config.toml
vocab_size = 4096
norm_place = "pre"
norm_eps = 1e-06
positions = "learned"
init = "uniform"
init_std_qkv = 0.024
init_std_down = 0.012
lr = 0.00125
train_tokens = 736900000
MLP neurons of a small language model. Each row is named by its layer, matrix (up: input weights) and neuron, and shows model dimensions 16-143. Each number is 500 + 40 x the weight over its row's rms, rounded and kept within 0 to 999. Numbers have three digits each.
Before each neuron's rows, "fires after" lists the tokens most often just before its 100 highest values on Wikipedia text that the model never trained on.

fires after: "\\", " Thom", " J", "h", "og", "on"
L7.up824:559554497525498468498464505539506547527492477433501503467434515477473484430430481476525469541467503413505570547436484480498511485528538463500490496456426477548512538555520536436507431438542495500497475492415505494511475499509466437449475507564467496550443534500478455483575476513545549525536499502439453544580507508455558498520413459460531457477509496441514514425468496474499465450538

fires after: " d", " e", " r", " a"
L5.up871:470502532484488496492484432534509538471541505519448516532518550469433557557432433578438477495447504531431482511518449520505599429428577476542477505577464504544472416500574509465436584525512488416482517477480489515491513466494495494486547549545510492422548478575444432552517497527498575494532505505532478494495475478546471532535484568506414512482562514522507503470546531494502497492498

fires after: " B", " R", " C", " Saint", " c", "l"
L6.up221:507494528452542513493442504504473523545484502459527518477456482471499502538500461583490522532470460534537501499454539477556502499477577519531517470423482593532400497490540558502533491511465476499499463502506561398500414565496443488483451471448501513560455488488467483523570505511545496521548502546556541558509454481428418453475541464401485435453556436448501547500499422495530457507546

fires after: " g", ",", " (", " h", " th", "g"
L7.up832:462439481512537514479529414507466527493516536557495526432482547505456510478484491467509504537433480488621489460464491531478495557459482513541430473443465532551458463481543522497505480483552501501477529442410519466458563573575493503533440591535482495465521557438559505470566467470526542495466538513486511534509515541459519470519567473452430556450578444548556454403577482428487544537546

fires after: " ch", " | ", " c", " Ch", " b"
L7.up219:513462475488509571429483472526409420470524519498526501518552402472495487505495473546575469503424582470554495490484436455547556533446504484536489501496500569454450456536491573498497495456504495539496476565453583437502514513501529516480449533458530486480477524514480521531595490504457510499531572445444524514517467469414475537477545525439501509477544466449474486496530519477495523482540

fires after: "at", " elect", "ax", "y", "le", " mot"
L7.up442:490532475513529530583548514534576524551491501504422512482524504510516536454431472506434560525494550470476518512522463498537485522432477465590432527432430502499501513527396443433455519534456467534478483529441453509447530525492424509517510454462527543522499528541566438523538449469477514485513444481554527534437497511454541488471512480513452466440574541569533519539446439518531511519555

fires after: "2", " per", "^{", " inc", " c", " pat"
L7.up957:556490568508549500468559452424486499499498422478496478476480519483588569457515504450503566502457450515429543425455564496496564520535504526528478519563457483538448482504491480576496506554447504491455482543503551476490527499477476506451573544487520489430487520513452552397526453456484467526521514494425514444559508442512540474450489539468501495475542596504521486459533530525504527475499

fires after: " to", "In", " in", " In"
L6.up97:461502534484542423462486547505487539544490501548468503512461491531490598539454493554490533424485516467503549501461472498484543492512459524501478505477442505498484466615535605483512484529504468423538423546588547537446372510545485525494486520441394541494507452456557455478406500528479514541546487516508509582521495538546506566474534556515467431441537540547515485508471489423448535508508

fires after: " ", ",", " $", " ra", " over "
L5.up594:496439590425511508586529492493525536551523495539483481495481629498494503492508423496483537506417517516513491496606514480454465479515527536513499508493466569521530472465489527504501513482571491549543502480507504553516536529512511614501534535479523495431549504521579515528414523563503529516484533425468510552529412529406460533538525461496458508504554519498543509443498512516432490448480

fires after: " O", " L", "O", "inc", " P"
L6.up575:495460541509513552461398535500458490561399501517523460428443486474496446541471493480507477475471527471516579525486568492512502496515509618450482477519501490516484524545502510543488490513497522568443527539486538532442503479523509461483517473408557448485465516491535520486546542450525476626485482492523569529470466425527416498445471493522567458529444485503523515551455401476522482537473

fires after: " Le", " Che", " O", " Bro", " ro", " le"
L7.up29:464517507472514533540457442503483479587519455488540476508499493487510477487461490516479441440548574455557517570477440458432482503462432583519565568487534519508482517537483491472452516506512479482515481507463570441487541520549535608465473521470493485494480499543463490533534502490480512531531521530512510449566568451428530536454579549497554434461469415519463500494470459443512543511582